Weights of a small GPT-style language model, trained from scratch on English Wikipedia: 13 layers, a variant of Muon for these matrices.
MLP neurons of a small language model. Each row is named by its layer, matrix (up: input weights) and neuron, and shows model dimensions 0-95. Each number is 50 + 10 x the weight over its row's rms, rounded and kept within 0 to 99.
Before each neuron's rows, "fires after" lists the tokens most often just before its 100 highest values on Wikipedia text that the model never trained on.

fires after: " M", " m", " N", " all", "n", "j"
L5.up131:60 45 46 63 50 39 61 39 45 59 46 57 55 30 52 58 56 28 61 44 43 35 60 56 52 45 65 62 60 54 41 44 58 41 78 54 52 32 42 52 45 49 56 56 51 43 48 48 69 46 38 57 51 53 32 46 51 58 61 56 50 52 71 43 41 57 46 41 41 38 54 28 36 38 49 54 48 61 72 60 36 33 57 58 52 61 50 42 53 55 59 46 53 68 27 50

fires after: "p", "st", "c", "app", "est", "ult"
L5.up1141:40 52 44 34 35 35 54 69 54 55 64 40 49 53 51 58 51 62 57 41 50 62 50 29 53 59 47 43 42 40 52 49 55 47 73 61 56 47 59 42 46 58 64 52 53 74 62 29 47 46 42 40 63 56 58 60 37 39 49 46 35 50 45 51 33 49 69 52 50 47 49 49 60 46 56 48 52 42 53 43 60 53 49 42 58 39 64 48 20 38 29 61 54 69 49 63

fires after: "y", "air", "ate", "le", "e"
L8.up5:35 38 58 49 45 55 52 48 44 43 39 47 48 43 48 49 63 51 51 51 59 56 56 51 52 49 52 56 51 50 43 54 44 42 53 44 41 53 59 58 63 56 55 42 54 34 50 67 44 39 57 53 48 29 42 43 58 40 85 50 45 57 44 51 49 50 54 37 65 40 28 66 50 66 53 51 62 57 62 50 43 51 49 63 57 34 57 46 70 48 39 51 54 61 51 43

fires after: "c", "d", "p", "°", "f"
L6.up108:55 57 55 45 61 42 47 67 41 55 40 56 51 29 47 50 68 62 54 30 47 30 25 33 37 47 41 42 67 40 73 62 63 63 66 42 61 58 44 72 50 60 57 45 61 61 61 29 60 55 49 42 43 66 61 47 60 37 43 57 62 54 39 42 30 52 62 59 56 50 55 47 44 24 66 34 58 57 54 63 59 52 46 34 48 35 68 55 44 42 43 29 41 43 47 50

fires after: " |", " C", " A", "al", " a", " L"
L7.up994:56 47 43 65 43 39 53 34 56 43 52 52 48 55 59 37 56 56 56 41 61 44 58 46 24 52 51 55 48 62 48 57 63 45 53 52 53 63 58 32 40 51 45 60 52 65 72 50 47 68 38 39 28 75 47 59 34 73 52 44 56 66 57 71 37 39 53 64 55 55 46 40 72 62 35 43 54 31 59 52 46 43 45 42 53 46 50 36 57 59 54 52 46 53 46 74

fires after: "e", "in", "re", "i", "le", " 19"
L5.up169:40 59 57 44 52 50 60 36 48 66 60 45 40 63 40 46 48 44 47 55 53 54 34 65 48 50 58 51 54 51 37 57 55 48 44 54 39 46 50 57 53 43 42 54 58 49 38 49 45 46 62 67 55 60 30 44 63 56 84 70 47 33 49 50 37 60 37 33 62 44 53 48 42 60 74 52 64 48 54 49 49 69 46 52 31 34 51 33 60 53 55 52 67 53 62 62

fires after: "|", "\n", "---|---|---|---|", "|---|---|", "-"
L2.up926:27 41 45 42 38 40 45 55 44 43 68 61 56 44 58 43 53 61 23 72 56 54 52 45 68 50 55 46 65 45 35 35 54 59 44 46 38 60 50 60 56 48 65 61 52 42 50 49 60 40 56 56 34 57 43 54 57 42 56 47 55 43 47 66 75 22 50 51 45 51 41 42 41 32 51 43 56 66 53 50 44 58 69 50 50 44 45 66 51 48 52 52 56 52 48 60

fires after: " ", ":", ".", "e", " \""
L5.up1110:49 36 64 57 51 64 55 41 58 51 53 55 45 49 28 37 63 54 62 35 37 51 41 45 53 47 47 42 36 51 48 45 53 45 29 64 35 34 46 35 50 52 59 58 46 57 46 67 41 64 44 71 39 40 44 50 42 48 60 52 40 50 47 52 62 40 40 62 71 46 52 46 44 45 54 47 26 51 47 35 55 48 61 27 50 56 56 52 45 56 56 50 64 64 45 50

fires after: " D", "n", " a", " de", " re", " do"
L9.up554:51 41 63 69 43 42 50 59 54 52 46 34 44 53 54 53 39 33 52 37 50 49 61 67 47 61 50 55 34 40 50 64 37 55 49 58 62 52 41 62 33 47 58 46 69 43 46 66 42 40 49 61 42 44 40 55 57 50 47 64 61 50 30 53 49 29 44 55 49 42 53 60 39 44 48 57 48 52 66 44 43 37 34 77 47 46 55 39 63 49 63 59 50 54 50 49

fires after: " S", " c", "c", " C"
L5.up60:53 35 43 61 36 60 51 49 43 54 57 54 50 54 54 40 60 66 65 52 38 45 46 50 39 50 49 53 59 68 15 60 63 57 60 30 48 58 38 49 67 63 49 49 61 49 57 33 39 50 56 56 57 59 67 40 42 46 55 61 47 50 45 61 41 55 47 43 47 65 52 62 42 30 58 52 41 60 63 58 62 66 65 52 48 57 48 36 43 42 37 61 46 45 62 51

fires after: " dis", "s", "ist", " con", "c"
L7.up439:30 56 43 46 57 34 67 47 56 67 53 48 46 55 39 49 51 50 47 53 53 55 66 37 44 62 42 42 52 65 51 41 48 57 53 32 51 47 41 42 30 29 60 47 50 37 50 56 34 42 50 46 66 32 55 65 46 57 65 47 42 48 50 60 62 48 54 60 68 70 49 50 35 54 52 47 41 30 65 50 41 51 40 41 63 55 65 66 40 50 62 65 43 57 35 62

fires after: "s", " as", " that", ",", " of"
L6.up589:54 35 50 48 44 47 58 58 51 59 44 59 40 66 49 45 32 44 53 40 52 39 46 51 51 50 43 56 54 62 41 50 58 50 50 47 39 42 47 78 55 38 50 50 54 52 55 55 53 62 45 33 46 41 53 36 40 52 72 56 36 31 49 48 59 55 38 48 86 44 47 46 72 36 54 61 30 48 41 52 53 58 56 65 46 64 61 50 41 26 41 36 58 43 44 56

fires after: " |", " de", " p", " /", "n", " N"
L6.up389:44 42 55 41 39 41 56 45 65 53 26 45 47 45 43 60 50 36 43 59 47 59 57 54 46 64 58 56 60 47 58 90 48 35 58 44 57 62 44 59 52 65 40 36 59 39 50 69 40 38 18 59 51 47 53 43 52 43 35 48 61 46 57 43 68 36 48 68 63 42 50 37 52 32 55 30 51 46 64 54 40 35 44 49 37 57 61 43 56 52 49 56 48 56 42 44

fires after: " P", " re", " N", " Qu", " M", " qu"
L9.up845:60 60 50 45 53 48 69 41 54 51 49 62 45 24 61 55 71 54 58 50 40 39 57 69 54 50 45 55 48 60 54 58 41 41 40 39 51 38 35 43 54 63 47 60 49 50 48 42 52 72 30 59 62 38 46 60 54 62 55 54 55 42 36 39 32 38 51 56 53 56 51 49 49 51 60 57 40 55 54 60 54 37 32 64 49 52 40 38 50 69 55 33 68 52 41 61

fires after: "c", " c", "th", "-", "s", " as"
L9.up160:67 50 66 47 53 34 39 56 31 35 44 53 35 61 58 41 51 60 58 38 47 72 55 56 54 55 66 53 48 53 47 52 63 50 56 24 54 58 49 54 68 51 49 58 50 48 58 48 40 45 67 35 45 71 53 52 55 49 34 35 56 40 36 56 52 60 57 46 61 60 40 48 64 41 44 51 38 43 47 47 59 51 59 48 43 51 35 51 56 35 36 75 42 64 42 65

fires after: " M", " P", "M", "ic", "'", "al"
L5.up44:33 50 55 45 64 51 54 45 60 41 69 65 32 27 38 52 64 45 45 63 57 52 56 60 53 43 44 25 43 28 52 47 35 65 39 43 43 38 57 58 71 57 39 52 52 64 36 41 54 42 32 53 47 31 47 42 53 54 67 44 52 53 52 60 47 25 45 54 62 69 57 43 57 54 42 70 52 55 35 58 49 47 56 53 37 43 55 37 54 58 62 44 54 43 49 59

fires after: ".", " ", " that", "t", " some", " ch"
L6.up1027:55 40 65 65 48 56 41 35 58 40 39 60 44 47 44 29 64 43 73 37 60 54 43 27 65 40 59 59 50 58 37 36 61 59 58 58 46 41 38 49 54 44 47 55 44 46 40 48 38 49 36 58 33 55 57 46 44 56 54 46 47 54 58 35 47 40 71 34 54 49 56 43 49 56 43 53 49 53 63 48 53 46 52 36 49 66 39 63 65 52 45 54 56 68 41 43

fires after: "c", " c", "ce", "f"
L5.up620:52 49 69 47 53 37 57 34 50 58 43 40 51 45 44 53 63 56 57 44 47 49 31 50 44 47 64 44 56 55 41 37 61 56 56 43 79 57 44 54 66 43 44 70 68 41 51 25 41 42 55 47 49 43 53 46 51 68 51 69 76 48 49 47 48 64 60 38 35 56 50 28 44 45 68 69 48 53 67 48 39 51 56 49 60 47 60 45 47 28 13 65 42 54 46 54

fires after: "s", " member", " known", ",", " such", "ran"
L5.up176:44 60 65 51 67 38 61 67 46 51 52 40 34 54 51 52 35 51 45 48 44 54 68 43 43 50 54 48 62 50 38 50 43 57 37 48 51 39 50 62 58 42 46 40 47 48 55 50 59 52 58 56 42 46 47 49 35 60 68 37 49 23 35 61 47 57 46 43 55 54 52 58 60 60 50 55 47 58 52 60 38 48 43 59 44 73 55 33 47 42 27 42 69 47 58 54

fires after: " ", ".", " |", "s", "re"
L9.up579:60 39 65 50 40 68 48 44 67 49 45 45 71 53 54 41 56 62 48 47 51 50 46 37 35 50 51 69 36 56 47 40 52 47 34 71 43 38 47 46 39 55 55 55 51 26 19 53 52 43 41 64 42 48 55 49 49 57 64 55 61 54 39 40 55 45 62 45 70 48 41 41 48 38 62 50 51 50 58 45 49 39 54 43 64 50 48 74 53 56 44 42 25 62 39 64

fires after: "y", "id", "dy", "ay"
L7.up416:60 60 51 43 46 60 31 50 53 41 50 55 44 52 44 40 39 43 63 60 60 55 57 46 42 52 49 59 52 57 60 43 49 49 56 39 49 51 61 50 57 66 64 52 42 48 82 37 45 39 66 56 58 63 55 42 38 36 58 56 58 50 43 58 33 38 49 50 41 57 35 45 57 50 58 40 55 38 53 72 32 37 43 66 46 42 57 66 39 41 53 38 40 65 67 29

fires after: " |", " 0", " 1"
L2.up240:57 42 40 47 59 73 49 50 73 43 46 47 54 47 37 51 23 54 52 33 46 61 58 43 45 55 48 73 47 61 50 36 44 44 29 35 28 50 55 55 54 58 58 52 66 52 62 38 38 49 59 51 59 46 39 44 47 40 65 45 58 48 55 39 48 54 50 35 46 43 74 39 57 63 62 47 57 31 35 41 56 43 41 61 43 53 63 54 58 57 57 50 47 45 37 49

fires after: " O", " S", "ri", "S", " w", "c"
L7.up49:51 32 45 54 49 54 47 58 55 51 84 50 61 63 41 56 50 58 50 57 45 49 55 33 44 42 48 32 45 44 38 50 50 50 53 35 50 49 54 58 57 74 52 53 61 59 69 41 36 49 47 58 40 58 42 38 36 54 55 41 33 36 47 50 67 50 42 38 60 36 53 50 51 52 68 55 52 64 54 30 71 61 46 65 39 60 44 60 44 51 49 66 32 47 58 41

fires after: "c", "ar", " dis", "er", "gg", "com"
L8.up925:29 41 43 56 27 54 49 51 59 61 46 43 47 62 71 36 55 50 55 54 49 47 43 65 59 70 28 28 48 52 41 43 41 51 49 20 53 41 39 48 43 42 51 37 47 63 52 48 40 53 55 41 48 49 47 58 52 41 49 42 33 54 64 50 53 38 66 46 68 64 39 49 40 47 54 30 56 56 58 55 62 52 46 49 60 56 53 59 60 54 63 58 56 71 49 45

fires after: "c", "t", " F", "up", "pp", "st"
L8.up1055:44 45 48 40 44 38 50 52 55 48 72 54 53 58 46 39 47 64 55 47 63 48 33 60 56 36 42 37 59 51 55 35 49 39 61 45 25 34 43 55 46 65 54 60 43 46 74 38 48 49 43 49 60 64 55 49 39 38 49 38 43 73 53 49 24 54 62 29 33 47 48 35 58 49 47 43 34 51 40 37 51 57 50 62 61 58 59 66 58 60 53 61 69 49 53 57

fires after: " a", "ra", " Ra", "A", "a", " A"
L5.up156:36 50 56 47 41 44 51 48 53 42 60 61 57 59 44 50 74 41 55 46 45 51 63 50 54 51 49 55 37 55 49 53 61 33 41 56 63 56 69 37 49 54 39 47 59 59 74 65 45 62 48 53 42 52 48 42 37 24 52 50 44 58 53 69 54 40 51 49 40 48 61 50 59 41 36 44 55 52 64 60 44 36 58 49 57 53 56 33 73 53 55 43 53 50 59 58

fires after: " ", " 0", " 1", " —", "%"
L2.up570:35 39 40 52 60 63 38 32 62 34 61 50 62 45 30 42 49 42 55 42 49 52 59 48 55 43 41 71 55 69 40 56 47 48 32 42 49 47 47 54 64 54 54 49 60 49 62 32 48 49 46 63 39 45 63 51 51 49 67 42 63 62 51 38 36 43 43 53 57 40 45 53 59 40 42 43 61 52 38 60 50 33 51 43 47 57 46 48 59 68 52 57 74 31 41 47

fires after: "\n", " (", "===", "History", "-", "=="
L2.up198:46 28 54 56 36 50 40 50 53 45 51 54 41 66 47 21 43 50 51 68 36 54 60 41 55 52 46 51 56 57 66 42 53 19 48 53 52 58 45 61 62 36 43 68 48 30 53 55 54 41 65 75 41 54 47 48 53 45 60 41 53 43 48 52 75 47 32 40 56 47 43 27 61 30 62 61 55 52 54 54 45 44 62 51 68 48 53 38 40 53 54 62 61 58 74 51